Weights of a small transformer language model: vocabulary 1024.
MLP neurons of a small language model. Each row is named by its layer, matrix (gate and up: input weights; down: output weights) and neuron, and shows model dimensions 0-127. Each number is 500 + 25 x the weight over its row's rms, rounded and kept within 0 to 999. Numbers have three digits each. A neuron's up and down rows have the sign that makes its largest values positive.
After each neuron's rows, "fires in" lists the words (lower case) most often at its 100 highest values on Wikipedia text that the model never trained on.

L5.gate72:525454513515480524502478490484428508517471492521511530492512539506474457517531489484506481498465541468500494491505501493492501521495498486504519542462498499531499506477533510463488494473475449454481506467513515506460503474499508468457492468526514518514496529487496489538515482525424519515509532478526506502483462515508471513492483483515456515476477465505512477448472462498488491481519
L5.up72:506484513509491495503519482499501467461466503484506558515502510480510467551483490495486508538474538550451510504498476526487507516532454490518548538473484486487506504480532495486527514488472495474513482460522531529512572488489505484496485531505527469519516528490477528517512522487485475487529504485487502491469532552474449531492429483480508484508462486499516499529489477529531486482490
L5.down72:514513506497524513502510489509507464492512479520513491508465525485528513536458494510495381520554523536474506499485539506492477553490458514472421508507528532526487496492505529495492510475499505502511501490497506484464513489510512500503467516527505494501516481514507517491521536523538473533535464500472510492512522490437487506491495472486522493489515482514464482550494518488532503486555
fires in: "a", "an", "s"

L5.gate597:510488518513481523501514555477534511504488483438505532497508505515530494549500508556464519490527545498462498507461507535539499493475495508478491562489462507510497560511466498479459487515453460462471491473518521482466477510478484513491504505494522496523497531507534491504519485496519513521492500520530491544502514524519556461491509442515482474491488505489478512470522530531489465518519
L5.up597:513485527519501559460521541534518510548512521510559501465481485501523516502491455526527493492476476483508537432512521510474496487472507491542464490505483511523469467522512487539488504494488484526502536511552462505481453536509561536476492516510537496474496479455517493488523480505542552516495496516491472474528506517512488492494494505494493497476485531493486464542515505430477507502535
L5.down597:494526466490476505538500505498501507510568508511464506521511529482492524521534484500484462507517522464485514521492558498525530499508491496457526546496528510480512567484470486471452479533500495467489481489475506491498537486503495477478487495501498491507512508505498516498466516520453461499535519477495516533445506459504531461530489550521519519536485480542518500471507480521534469538561
fires in: "of", "in"

L4.gate182:501488472479494551487512472542485437456496483482492525460476556523454535494469491533541483533430517490518485499448544447547479485439488500483495494476527499520479472467489478535493518472455494480509495438526505542522535516481512498552490516493488516512502519464470507493532481479523476500493512472508473508496490511550485525476474492537503516519542510523513512524522490498515505517504
L4.up182:516487544495539549519539502517513481492466499484457508487454528538427479509535461484506493482497525473465510483480486501477506461487483515507506472500515485524482471439484463522510491471483507445520485495496473472511486466488498542485507472490511483469511524526480491475498502520471493536505480509492502510456443535482457521502478480505531535551498504476501534480531527486487506548455
L4.down182:494530507487498507462529501535496471484524512533491464454483513484507516528472475500454463501468508507497515553530523457535494510481468490503510525455508490451472503502531498495492518522483516536427502477496512512524467510499514535488496504497524500561472489528552518507489486483553456540527457486506497455510483444530516531517470510504469478507530494488539503525475489509505492504514
fires in: "several", "various", "different", "other", "some", "of"

L7.gate256:470448497501513538483484519531506501468526501487482539529521494479500499499481531489508519513499506511500516442564523519514498504480458548526567499487510491524490463500517439446466483552448446549522484486475514525519531518500493467489513493514510493476510491528541497502522500480527520475496508523541485530496495525473469488467528463514526538521477493480474513510541450464545480523505
L7.up256:498467515523539528528509487466507507514494519447506504521506497518547494478497511522512498497527524502510491535538520529507469528503519461508457448505516491499497456494483507523499505481546474487498521491479511509531523499538504491497437454487493458440497518540570520500527529556508486493485516522499502478504511542479482480489521554514516499496513500475491505479504491533480536536510
L7.down256:485494506514493498515515487491502502482491525510480483499493495485548518505528448511501428525526482511492506521514490545531537564561483521476476507502497536492456523465471492467480486494471517493476523568484534524511482483484487484443450486497518494503524475519491504488512507493494481526514457467535492482511525535485574508463488489496505499503495505530534469501500465511521447491485
fires in: "a", "made", "first", "reached", "debut", "took"

L5.gate224:492519502493537502515484533501473523451501470523489486517479509501505529513538531495501507499508481486462538498489520530510456482474508488504537551447495498465446510450482484486511507505508489478489511481527488515510499513551512535511487517477490478531538471490516479506513532520551499468474497479489560482497500481481491485477499493511487520480503494507529540435525512520550444501473
L5.up224:529482501497514474506509495467464513517489483547491514539507482503529544531488477493505500516474492484519511531500525545463484452470466496472517446472492563460445565506477518549488538499510511452456514495485491485493464524519492561482494491495523455497508530490505484506501494491469461480479516521465535556512543486519530482510467512493488495511507509499481473470500531537503519492490
L5.down224:501508513501511552480504479496505492480524500482463496504520527504516538492530558492432407517470538494457534504517496514506526559493482535477483487486544478496498503503520512430505500486473492486509479461492510463520550538488511480487505472501505504523521523517475524484492497506515515443456485518489523509464537503462568503524515449535478492519498481467485430480503518489524487500505
fires in: "local", "to", "of", "as", "on", "create"

L3.gate465:527486520511507496492457490538497504550519513549468481525511510511512520471513507503530521512486473512477515487459515459513536494471533490505529495445482475476475505520491494486520481509490503516497498494535498477497529519564478475495458471482502484504499506510487498468555512474509469470519495455502540471525451530490461449501507466539501459547460525493527493504508517502493496510540
L3.up465:509474507518457497507489491492494493497497513510446465508536507476497568490519516499526521506499495508483517488522502522524471492434505485477490476537493537515505492492493517494483512521540501451497517476511491490486506507491462479512520494510520512494515481501484483457518507502522526490477504493504490502537491496511468485459494475537487506471459499463544559474508477497456488503465
L3.down465:484523488522501489486495504470523524547502511514523500510502475498482479525489510530511465516506498523480493456507492555501474458493479507480450516503492516522495448521494553490532523497460544485498540467512528469478524497512501470467507501540481488489450441495548487483501517492518543489526469510526506504515491492489494524554474517509494508508519516488500489506519515504450542510462
fires in: "one", "part", "manchester"

L7.gate309:476464525491499476502519480488486501541484477505526523527524504485527503479522500528552499510503525488529529443489525512448473481530475488537497542510491524484528513477518511526497516482472533537504472471510517496481482523534498481457443456525536529471520489490542558535513462509499485537491455470536492490495497479481459506544498538484498552526476496522481512484512484478516539507494
L7.up309:511496447515493514501487555513550475513550515507493507528506527525511481491522520543493490487484522536512548492459506487531474484478516523493456491475497525468513530498508500543509511500436524496508530508511530494531499495492510509512473464500519477530510475548469511476486494484487451516497499491490466452485459555469468521482523466504503452464475491481526506509535467534558509503500
L7.down309:469534552494533485473487523498501470535473519470507481517469517547547471495542552499514491482491513474521514563495513514522499536500444496451502474472477512482480508503478503491502510443464527477498472437507512520511469505479505502478473467513526503529511467497491524503552512512488444509482520468521499485553503513476511486499518488504482463498524502550527462520488544511558468489507
fires in: "and", "a", "his", "her", "life", "studied"

L5.gate398:514467541456504524515509511484507558504513489489503486508488487512531498473455477484515510491509493538535497504501503476530528479511478526495487483476508532479492489495545542531512532472492418484536523473514505448506486499477476523524466502520485461481473493510520496503503524492466499529504493494526478552522479554521439467464541480495508470512507512499518490489473469472474536511470
L5.up398:552497496516488489525498507511509517488502505514489541470490471482487555489524528517531460469494471495506485520520532493513467465513486506543509481522470527488490517515505479534455523486506476484527528466528533474504509500512533501505447458519529457493512559539471514519449505508514492502501483544500488504494446474519439488510500477474504485472512497463501475514497505516498512527444
L5.down398:506515489509523502532501542483492486492457479479529521519482514484529505525523507526504435521507493482506524501468527524528504481511502497502458487524489497472566505501466499492463494466473489493476484492496493485454493560523477559537503518486517491501516485515488524466559465476465537461507434495469473480498498502516485495467458457544473470526460487494510490511529494507500500491478
fires in: "a", "an"

L7.gate396:527482461495539591468482442525490525488490507532483513469510527520489487511506485506474511496486533510500537511491541528503478488531504482471474512469569506483485550493498501471489434511490514483524513498502497508494487505485501510522509522463510512480518509494536484467528510524489526469524513517521475484463496516503504461491500526478534535507557481511469530516509510483501520530534
L7.up396:498506477520466528482417493443472524518515559462528491510497484531481464473474536498499511517489468488487516470441463485455547522519502528459498507504499515554422498507544470552490489528505478495494502488518521500497477471467461506485486507533496457522480508531508505497504439510484506470472501540510524492518466480522506494508489511514521523505514461516495452512457508493535494514545
L7.down396:511470512443509519498513487513484477523495481509526532482514522540517455498478523547452451531499533519496484488519528525481550491493477482505487456497480524465503534504474457462470509515544489525458530513499492550504462493490516497535497490522469504493487498488534429507503464507474516524450480524461547506473511477506530522468476466524477486504493506508545467503500530487466495536482
fires in: "the", "political", "of"

L4.gate411:495481491495503473485505481496512510500528516510499508514469532503487486491524509431498462509509491527531485490528479463492476517447473516494513478478510505518495513488530507518461516526510532486502508497507528492494510531517464481507507479520501516503510539486519511499492498522454509529496536528506455511491535551492468460497496512539485514512506512511525434465503505459476521499510
L4.up411:502479536477556535509484498518500522505470534518492510519492500483532492513474526475517504478509514468506462564511502518496502515474464516517503447487469503496510474509514514495525488529465500497520492521506507515521530499512485483458539498530460481515507499529502503473481510508463468458517471555514475510518455562484536508444481507493487522533505492536487500498491481508570495501494
L4.down411:518536480490511508498465460467514482513505521503534497498481497505441525517479473475511478468471466495489484522504470508518493523500499530528513485497476484487476497489536445494501494503481573419448482478466502512505486501477480497477505519512488534542492503495521512510501463510501494522535500465472488488514509501540501501485470529517451515509493500525504482450444528452499491547555
fires in: "this", "which", "these", "as", "some", "it"

L6.gate185:540492482500500492488503506510470473446477513510474536498500557522464545527464522462481545501494468527526518498437501524467486558493483531508516485518499522500531492497503508499479519510434509542510465505441461516496510539508518479517468477490503503509472499468505499490495467501504538492500456452520499485503503520490496516503511535532453516446518505520457496533503537482518511496516
L6.up185:491529530504443507549493452468470470478521497493514475504510533481543508497468517456450541488487502532555501492477487529490499549524532469496501530536535488537498540509488516524500534507527543497502494482481512523533489475540508520461546478486480523532521492537484513502522477529488499505434541497504490491511437475500484491529527538481507482501497493519529517478486555475479486455498
L6.down185:488511465512523534467510480494518448494487485494479521504513474480516470510491499509486416486488517502506502514531524504489523459480538507492473483452498519469470488495496534498474497491504493490485481498438482541505537472532510494519529521519523519512486451532482502523525506558551524548486467518496485526481462513500494461484477491529503489508494508500483520481498519472477497496500
fires in: "the", "troops", "these", "and", "its"

L4.gate685:486495459485484456536503506491501533497528554473494484494496482475493499530483475458485511482470500524470519485505536501527487480529486493471507527508536518516510524484538522508464510539522459470498504479501549484515539487521524542544494501475486482465515505472499474515498503484519481516542527483464508500530489513481468469470465489516514500492431519515466497523497486516496489519511
L4.up685:465485526544554556495454454498464456476496476480498498484531531505502524546506495514501460505452482524496540477500490524464503510511476523521511519473464466471481488500506512476506494513454506518499512462486483504492499482506446509501513448527505504489526500526527488501497535503500507484503474520551479462479476520460508502492455530485499496523557502501503477483534504500552483490482
L4.down685:519502499463509477497508513514508520502495511451520460521499452468498494472476470485520543469515506506500458498514524505485511481531480496503504497507551502520526473486503514507448522511531507482480490498526521481508540520556499534457459537499534474515489508466478478556499449495495493473517547504443464543508505504504492532472483497537489506499475490521495539534466470496478531533500
fires in: "the", "a", "my", "it", "his"

L4.gate141:500466513524473504467462498534490542504519520503488478484440516474547498520491500497530475478503479509531473472485519528512487452507500516522470478488497490520531509479492502469501493501485500538504566490509539474489503487537503477509551498478471487537509540518454559530505446470487490528486464466506509514520475516490483459455490512538479463468521502516480478504576505528495479481471
L4.up141:468492501505511501496485482484491454515470453518486494537421485494490464515499550483518488494499514475521438478513503519519499492448497507506488523507518501520498514436535516498512511522492489535508475499492481484527496486505520506499486464503470506492449529497519521511472436535464524506469477448529491514527418485535493523467494462512462473505508487545542514534451483496522490471509
L4.down141:456462500463497534471522501505496536465511469510512488518460505544462501517491500531502522519492478506533443543527488485536522474483475468490481516471470549516542537492498488496481495520499490506525517532526478479491459499501469480504481534470513532523503487531523498454521490511506515459483493544509509484521515483513480534489545514487536457532499458535545512484516484496515486455486
fires in: "as", "when", "since", "although", "of", "because"

L7.gate351:534482508543506521491464479533511520512447515517506504505470516531488522430517493512507543486513445522506493535512451525464465512493535521518506550504502534477495525478539502493517529495520489506486508524522501487480511443512523498499499511517447514491484524459486496516486466509467493553528507488515481515505523497478482499511479511465523511481508484484488505479485477475533525505469
L7.up351:515478460517542504549507509499518476476538534505530523542489523512496523524531495498480540519500473483502498502522531523473487494531489507470510472498553536555533492512490498504533459532510526447497500480499523545527481488481506518504572514514479459490506530484502476502479466495481490483456498504495485472504488544461477472529474503473488567460457470497503538483512517492490472504545
L7.down351:545485452527535543469534489535490478454517478514503517514524521536520495491533534527493520520506512527488499521491524525491459452481522499521516514511511510513485488520544495484515530463519499520503512484521515505475476484467484515531486505533503486502502509483518528458511497483523466471484484499497469509512529526487496481531446522471507531538492448526549521523517465542541564510545
fires in: "votes", "life", "about", "issues", "goals", "authority"

L3.gate25:465498480522512545522511512482525531498473485477465484521500474463481481496510503512518520511471513505497487468547509491530496487524491454495513529468485537456439519501455535520467527476514476454489498510508466467420514483475442511501474516486497460502533498518485482476476510533487521506490485467572509509460446499541490477477498496514478541468464475507485522503486484482519557462521
L3.up25:473485441508494494474533522527520503517492495513461529499536471485505556500509501484457501503460504494470522498525494503489481513493480493492526534494527513525464522506470474507499504505521518501492476458517517537492513501485469529499555519480498527506563508528458497461523536485475505514447478452540476499520451546467499457499537490490479488510517505469512525513471472501538553461515
L3.down25:511502517527532477474487534535509502495538551551512525507533503503565548512516496525443462502515507500454481500505513533475470508470488495500511505496476530522465499516510432481549520487491494461498473462529527503514491501462466513514495492534457497509474507533492495484485493479541479516501489498473491514547507501454493510476456516478498447505533506526515513513502471535470485520503
fires in: "there", "life", "her"

L5.gate206:514512470511505482481537519539500507513497521471466463487502515485531496530488508492516461562468534535538525503475498469496479476502513531486495511494553455472451481516472463463554466532480501496492487496497473480524503511473491506513525521487484550514462484474492499488518481477536494509484491431505493501503484512532438504524490487501566532449467502477487562485527533493515493494500
L5.up206:531525516494507481470516484511520531502525444507544471476503513521470459495521472534521502507527488512500484479491517497522514459452465482508523502478505501469468458493477517525498549465503496485519466451537489506489520514474511542507470499428506476496531499482482523449497481483535518485485476481494461532455505475508506497468493497541478568496486505520514501516506475514500508458467
L5.down206:506501528511528530478500497477512454517489542470460459485519523512468537523536491502477480491509523508439510518486524506493489484445493540498521519550534496477508498507503486495465449488498489524485488518493524529507463486495502487467530501515509507509473473502555508506499531548520549493512499522523501504487510488472517525490576485489531526515494462488480468497507483471495483508513
fires in: "of", "other", "female", "five", "major", "multiple"

L4.gate326:492502498505491526517558507501550535497492510507512525526487467494514487481526502533460495468482555500547539492487528519492483516507484501444539519458490490506477513481529502460493459525481492520525467527536479504459460466496497483549497503485473481489507547504447508510507510481538517494471524520480473507508505486519533493461505514516496479492502560529500523451467495510502474500479
L4.up326:513456511491498504475473454498500470488471540547492524492496467470480534531498505490521472492525498539508533471474509507511512524501503498496507502447452508473510502492508528495456477518492496510494580486458508503525499525520490494468497511533542503468475536477521508509555491482479499514492482485509570464547544466503471511489492504521515504529466480418505518483492500525509494487535
L4.down326:517533475466473474469531500471499504514477459485480481485499497526503522479516479542488475453437546479510460526512471499499483544535447497546469518523514501543467525517473533558527533495532522466494493487485506498485499496492510526467487532502482470530482487485461484546511488469507489521515508498487439498448447507492514499462513525536484503478557453526516502484503512541521504521509
fires in: "on", "with", "against", "of", "among"

L7.gate303:495475451531517487482480490514533524479477517512511493501524495472513496515474517482545540517480520479492482491519497551508556542522538536501502503463517543479536489478490525545528490519530476513501504475538505473491521536520479507489481492548464489522484533497499521529522526532488517493504495448513467471536514522498462520489496529435512515467517494526500546473452505483508513533504
L7.up303:477459497499458527484471510496510486505577527508510524513515522505508497503490487448535469495524479510496509510491506494491513441498473514513495509510531528455501488497497504522509482489475544462521504507462493514477524506496498497502511509502490478541455492501481498533466459478478482496504519483506477470523497503462512506541496475487520476466519502517480445502481531494520521493531
L7.down303:493511492499528506519491486475528510469537523478492502507539497507456544487484514520487408517525515496463491472520520494483504504443488471481459528529497475480464527459513469530518494523499511487475502474521510531486496487506471534488519509544499510491506466529497491508514485525510468553525520489523540470518493508553480532471477514483478439482522503516537467504514517495463521551488
fires in: "it", "which", "that", "this"

L5.gate296:494489534496496533483468475514504515506535520485463557492505490491555492508510484483497533515489546518494544512525495559457486502543509531517493498453491489484484570496494527491486474520504475488507486464487501480519492484484522474518521467514497480493534490450500521515483505516547550514559480505496475509529496480523508516506481536509494520512496506518464514531538510490480520499521
L5.up296:518525484453509516542482480510504535462518506517512531475472450491516526507441455491465512487532496534485535480500521470508501502513477505516472522511531514525506485490518516474497550516486518471487484515482484491491514485544508469493487480461508469479459529522488489535524503508498507507502530457497482484440493506530536475494497516500482495492509487514455495462475490540496473529515
L5.down296:530494491517467441511520472490535485503492519497510507537553494475493506513548471553478434510524542491483522429467517510524530489494464515488469450499523524546479500507478499501511460457502524511493537527489548514481545523469507497490521490509507537483506515449499469570493512498538494529513496507520476517497484491488555487501483473499467491506544510538485502461474512536486497561507
fires in: "of", "the", "to", "for"

L5.gate314:507454504544525490520473474503507500488508508518516508484478505526535505510499460543490526439494535491484490453509475543518486493508481506506485510487505490499528532490517551506489540490527444555448541526466503496473512574521480502510501553497499503479490474500535482453478457489494569467476525525499511521494501502463488474502508536494532504488508524489496522479524500493512478499526
L5.up314:487530503493512526505503484493512498509526479524469463492481513486445550465496487533490479527499504520533525533503494515494491502489516484531519515514494493483506459492512498505501475518514526483476525503507470564526486522507520517510465489475491537486497519483491520472443585510504503438519522480518422504478491490438476501495516527459500532478517463491537525522515490538492487520503
L5.down314:443452481508501505504465520489513533475491477534479506478462487539530486470469479507553544477525552506521482526527512554498482521482509496517511526497477500468515522453513559542514504531536500482506533490504519517453513499497466488492484494484476523505465542493529489458505451483486517514480485546451527520516533508494527539517503507455496487467519488528471529481508509507479518497482
fires in: "more", "most", "carolina", "less", "very", "rather"

L7.gate622:482513513465469498506534466484519446530490472489475500499477491475513486513532561478493530468457483502499473509492525527497530542475480423504486484511511497497476526527488542474468513519489531498509520471494501548496488495510513488453544514451514562500529541491471521462504506525459515497533473513475534511504467476476570491497495478536487518507529515466515464448528450535478501480505
L7.up622:482525501531505483462524497478508475484518495507474506523490474503450468536496506507500502488504491493486462450492481514502540488491473506499510498506462526531510496504472514516511531499458520483497494522472521475531500528542526524497523492450568464478514531533510488469500513511556516464491508437513524509477450478504488521529505482512472468536534509517472479507478521507493491479512
L7.down622:510482529502526497497516498510533520488477508467525484496494531469485518512524502506449528467491493508518515492513488515473493504514487538528505499477510521544515495509486458533536486477537498582484492485499458513559553493503419519486519521536480468507507470471521478540552464462540471512479480560470528487502540510467472529483483489483503511498506512474498563525469508479457475503553
fires in: "as", "because", "following", "when", "although"

L5.gate392:491447456484492505494520489453535530461506496510499530501480519486548464468540522512499470526518501501489490518475511476523506472468465470469495489483528488452499560506531501520591529490532496556514504482505509493528542512504450516498478473493570499519492475521517497489505494504476466529509422479538487485516487495489498480501502491482503442495502503464517482516547491502505535490495
L5.up392:508469452498480468561535520478508533477524513540471483516451495494514476477505477480538473500487492509544482475526454516543560492488492547474487480498478501505497534507518500502512537452486505486530490474548465527469472467512493516449517481509512462478560474474550488468473510519534489516521490537523503503520506525495489467503505450503479535492499446515483506510537445513464508509531
L5.down392:447482522509516520487519510523498498532507525527482505489510495481522483480519517465536467515481535462485507492498488444513477468466465507493424532473499472465537501513495498562508502522531491519528475505476522464556483522522509486515495509484481497539482533498547492488505501474478494509491516486493488488526495499471529476494503514503509482479520471460480470509522548525538469468528
fires in: "was", "became", "as", "a", "been", "being"

L5.gate199:505512484489468500454482512480444465522509553497505502439478507513498505499493537489529526482495492538518484477519501508536463503541478530507514497498509509461472504473544521507456475491489496469528485513515498508507530486531527509491512497487542486506515482512476524485533510498487475488458469500519489542471492549448464435482497494494497501515536495501515440483501542500474504509518
L5.up199:502501525486491453524557499536498503516496490508471455530487505479543513491484523502486531480465530520494476515513548465486553483482481493486516548516435478488499472490483459456512460464481496500494463491529521491495489511484525451511491517502465518531518527497480482487522460484522487544451483503474493527488478512502544479517499506509482513501537479497475508482519507521503522520458
L5.down199:514506489552513497492507469530505467498480517515517495514485517536459495519490509531486543515501530516469524496484498501467496496546526516503498472501490502479498477516519465463489515532487586505498517523474517509473506508476494503467537477484452516507524465518469519503484527502510416514500484503494515474449515526468542508513495434515482561471519487481505466462491495462509483477487
fires in: "which", "these", "both", "make", "away"

L4.gate683:484483495517523467496488471474515467506504500508515502505476533555498466489527565498511467504500534496520524476494463507496457533494518533502484521514533457512496458469547521489546470508489495478524546491491468524490477443552485519545511451532522527508481502498482518474504477508506513500487488456533461508525478532479479503503495501522483491494504522464518465450476496540506480483509
L4.up683:458497502498481496498452494571501483500471520479502489535471516497458533503511481503506518544528507499513504520509506537534501481487529488469548522466456472528465540474494535491501515507480496497478518513497527499540477457488465485510514543506558478510508491516463521490477504515521526474499496477506525480549428508480419466513498473494468497520505550508517498507473491515508488508458
L4.down683:467469486503492523477452527564499471492487509518515480518468519474492492497453499482474498511458508502496457494534509485520530512544502506503463486471482524528501508467553527510525542499473515505534519459522496514479545526529524497513483506538545490493501508550513515516520489528515530507523514543534498453509484536496440532462482500522506510546471521506488484532518551502490528479509
fires in: "a", "one", "another", "an"

L5.gate500:462475480479484495519509496559469542513506525503497509534505530486491491504496458498523484491492539512473511492512502514495507468527462477499499518511510457527501475469517500489492453489498474523533476473489525494437477485492454480461513496489485507493513467523517493500445491474470503487493500502487515484510445516508529488483491490476513473512443508493497487480523486467443485491465
L5.up500:514533488513484459498492522444502505526449527478502466516508463480517516481474519547470504501465531510481484490489480492476482448526483505511504543485516492520475512508495514482455449506497503525482514523507473494505471434481517520515484500444491474491506504546530501511503466527490496497535513474504476480495471497544496545494475527526470481483447464550466501494465516498481504494502
L5.down500:526434518491493452482539461487501528521521486458490499473471514530571470461488467539533535480519510481539511468508532524496529486538549500487512485527492505560511519478458528511527502480484472501488533511508506497470500533479485500496471550487542477479514501483515537493484487494523529489494520532506496501434488571523512517507507510529479496521533465507471526482486494483483514524469
fires in: "of", "the", "de", "a", "der", "van"

L5.gate223:456487501540484523480483509488521553506502490532499523468507512477498467514526500515468493474516475499485490542533535492516482515497479539522501490535513525474494492499504483495501488463448559480533459514504513483475454455496453491447469528496525535508488523488499479532500444489514535497446464469494527509500490506485490499507506489486504496503518474478512502498509519462506500517502
L5.up223:493481519500459460517508507498494541519488501521490480512492497561524437543500511479522545484479488509475499491485520462463510484500477523519542506461499466490457513456478506558497488525488514535524496523494470502505551505486519504509499516519513492493479535527484492507503521516485513467491430496535477476494447512468513477526518526489474503501489473492510485499499506500514495532506
L5.down223:499527482539459507469531509515461518513504446504516506517506488503470482484488502501488533482530485511485498508536521523488566536522483520523513487527515538462489518551501505493492488513491489511503479541520479538474470480505514503483501504504492506516513511501516466480491500513479493496495423472497524492493501488521485511499527455454495481501546496480510495523490506523522500484489
fires in: "as", "after", "when", "following", "before", "since"

L5.gate423:468469518505491508471489569531497524478494558481492480509485535524488523494529488499504509565517528465520533532485492454517501478513485544473510500507480496479487487489478509476508491507526499452500495495511459525491498476489501506544509536519465478516492468508507474536502504510495514497481478471499498473519502547472536512502495490493477501460480447461526515483514510526523518510530
L5.up423:533510516526520487482505532494470520548509480485488539483471513545475534516474484518470490527505512471471524475485497507473470566460527485456487532485491486489444476526523498447485515516517479546474479509458502491536542505541492535477471474464521465525494535520502543537524501504534470485481510496513478521511444475508477516530513464517533486516494501515480497487540524500506506486485
L5.down423:503535512515512445510459511493489491528551465483482529462504549450474563476515471488545491500515492488533549529524446489478529513472484518480479531482495538444522475497514474502536480490502481498501514529509495491537511523523466528518492440503530503507536536496480519523465558480538475485468525486458503499509524501523496476475537480504467510522500505494517480509476506515506446503529
fires in: "of", "foreign", "intersection"

L6.gate346:549486514537485510486514527508496500495507492509524478505509470513497532493498472496496525504460531506502481499466510510481522513530531535499490484477511496446511511461533491485540530523496483490505557502454479477490512516541486506512523470460502472526558490482474533471562512489464505566550512482468508482532504532494483489533456514504519499493468459501449461497472500506483513470487
L6.up346:506489522521466501483491509447496455520492488494531509509479499505533492499513480500490553498523523527491525473537517503553488487540468493485494492502476498488503529566522544473529484485509505538502556491466523508474534495481479502506511523481547493522504529488488492472498501489481504461504529537488498512522491519514535519518463506473493498467496538498518519490511502522523486535540
L6.down346:508523460470551562510470481498466484513537490534528504521497495496445486534505471533531465501521526486497484520501476472504527480490504523486559519480514500500512501513462473463487498504496535498514425526529502526490464481506522507511491498550480465487483463516501474573463499542515479539490457512514515489482472493468509478488557507516483509465498502506508494490500504504470530475504
fires in: "of", "university", "australia", "his", "international", "mccarthy"

L7.gate9:487523507458503532468510490548502515518518517481521500509478478545488483514494466531486522498515507476503514472492521517509471437521469561506495514519491467491460517521507548489532498480502473495486514493486490460518547504440503477494480488532505524501511503537483525507494485499511534468517502484520482467525567527507487500472490509483537498504524483549510532510519546471479499527484
L7.up9:512483503467488512464491481542466513487490497483490529501499533539474506543493494523519445498546522482503506451475497534508549462512521522505525480512471467492503483493522491534524485470516551498552509471545508510522517490530516473453459486525482489466478497444446518534500486514503465507533519501511467503477517474489496509569496510415505460516518467528517477497499515519496556496514
L7.down9:487498469489490532478465517529474492492487484539496491485515461513548559471489485508493451520463541499507468494491497485494489501486436502482495481492487485506457491463499501528492506490523486506523491510516501528483507489561529509485493484497529496508551506487518522515487510522512505516471463508506522453501478464490507495489512500462495512496517516518520523483510534510494445515462
fires in: "more", "early", "a", "most", "her"

L7.gate73:491483482532519448482472504479488476479510517495478495456531493498486522519471483472469526519521515473462477507479541473527478527468504519455488502506505464487558487528523523507540498508486474545515472470490500466538513533518536504494524495488472456528544480495468545522516489484509495514525525529513455558549514500515498528487484517528534515477523513479484520479516474513549455500457
L7.up73:523499540521522462492450485489518482538524522458500536514525502547523493472512522519502484528535529484532459503476489519467474471474498515479428498524420506504442520504544493499510519471498457510484503454535515501479517502521472456539547512437551458488471456520523528492507493489540514517471552536514450466488519512504486502487496458490521510489487516436505521491504491513491506510470
L7.down73:519531494496505496486500524535500461515497484526480511473501521514516512524466536493516516498479463444479497503452509460531491489534535489464513519477506495485562489517463545485487535501501479531484431513484508539497519488496516486531516512465490490530516496514474508548509515495483540461512509541471505541495438521520471531495478522517502546490521498487467476508514498487525495489540
fires in: "of", "a", "representatives"

L5.gate328:490523498512444508494494521518448472498501509482549482522499476543478509501455439482480496507512470516470520468470521535491501544540470517531512527497498460506509504516477499478494444473475488519510488513495475499497567452481490527493519480512465476493499450485502518483515494513499492528546477496508443457505470555485478460507546504520502494470490510512459481521518509464526533489480
L5.up328:464448510476485498483485459477499504481503483504504510473501497483508519517494496480454534501521471506463495489465494493487502517508533506499479510448525454500499514468526493511572511497427520478468506529509460537460522472501505476484480460531492519463498458440461508510527499477480495555500470506533476509521465514536533517531483488502467509495499475522531472522475530509518498493561
L5.down328:485525469476543495514513505503530510478534508548509498488499453541505502491431520483502396487459508449500463460524531510492523514492497477522503452514483495467443491502521509496499507481511476516483461526470517478519548518471501515480548531501506452507520516501498512497520486534470497519485495484502500473517491507470486496485522486498478496489489491486480508518498525473531528512485
fires in: "this", "the", "it", "similar", "its"

L4.gate571:487517515491508509511485474514553435448496550523477524525458544472521471542508509472499482524530500508558539467514463538486522531461495467511445513507503523493547495493507539531470470488484487471507497549480485525504484495495508517520492502517472491463485465501510517523512498491500496472493503461475492545507527488496508472509542499494494523503527482514515472521507440466506497549507
L4.up571:520477507489498486517492462485498493496443492524513520506476481495495539475460501466514469491530491540479503489526473536477495533483477522529475498479523540487474505483521504520489476476523457536542481508549515529490544482486525499478474487491472499481431511535514515543490487545507541522497457464504443472500477495457477509501548487498507486550516486424504499478494500472517492472459
L4.down571:499503496514494514506500485511499507499518501489536536490539506492510490489482492559458520496549522524490485464526524519487490453500566504529472453492497551463531485539475494488505493495466495533462522457477510485469551500470500558498476482512479463483501519516461520480435498495481487480525476496536491480499506432483549494522530497482525483482518494504473493502463489507485542508464
fires in: "a", "an", "can", "hold", "median", "with"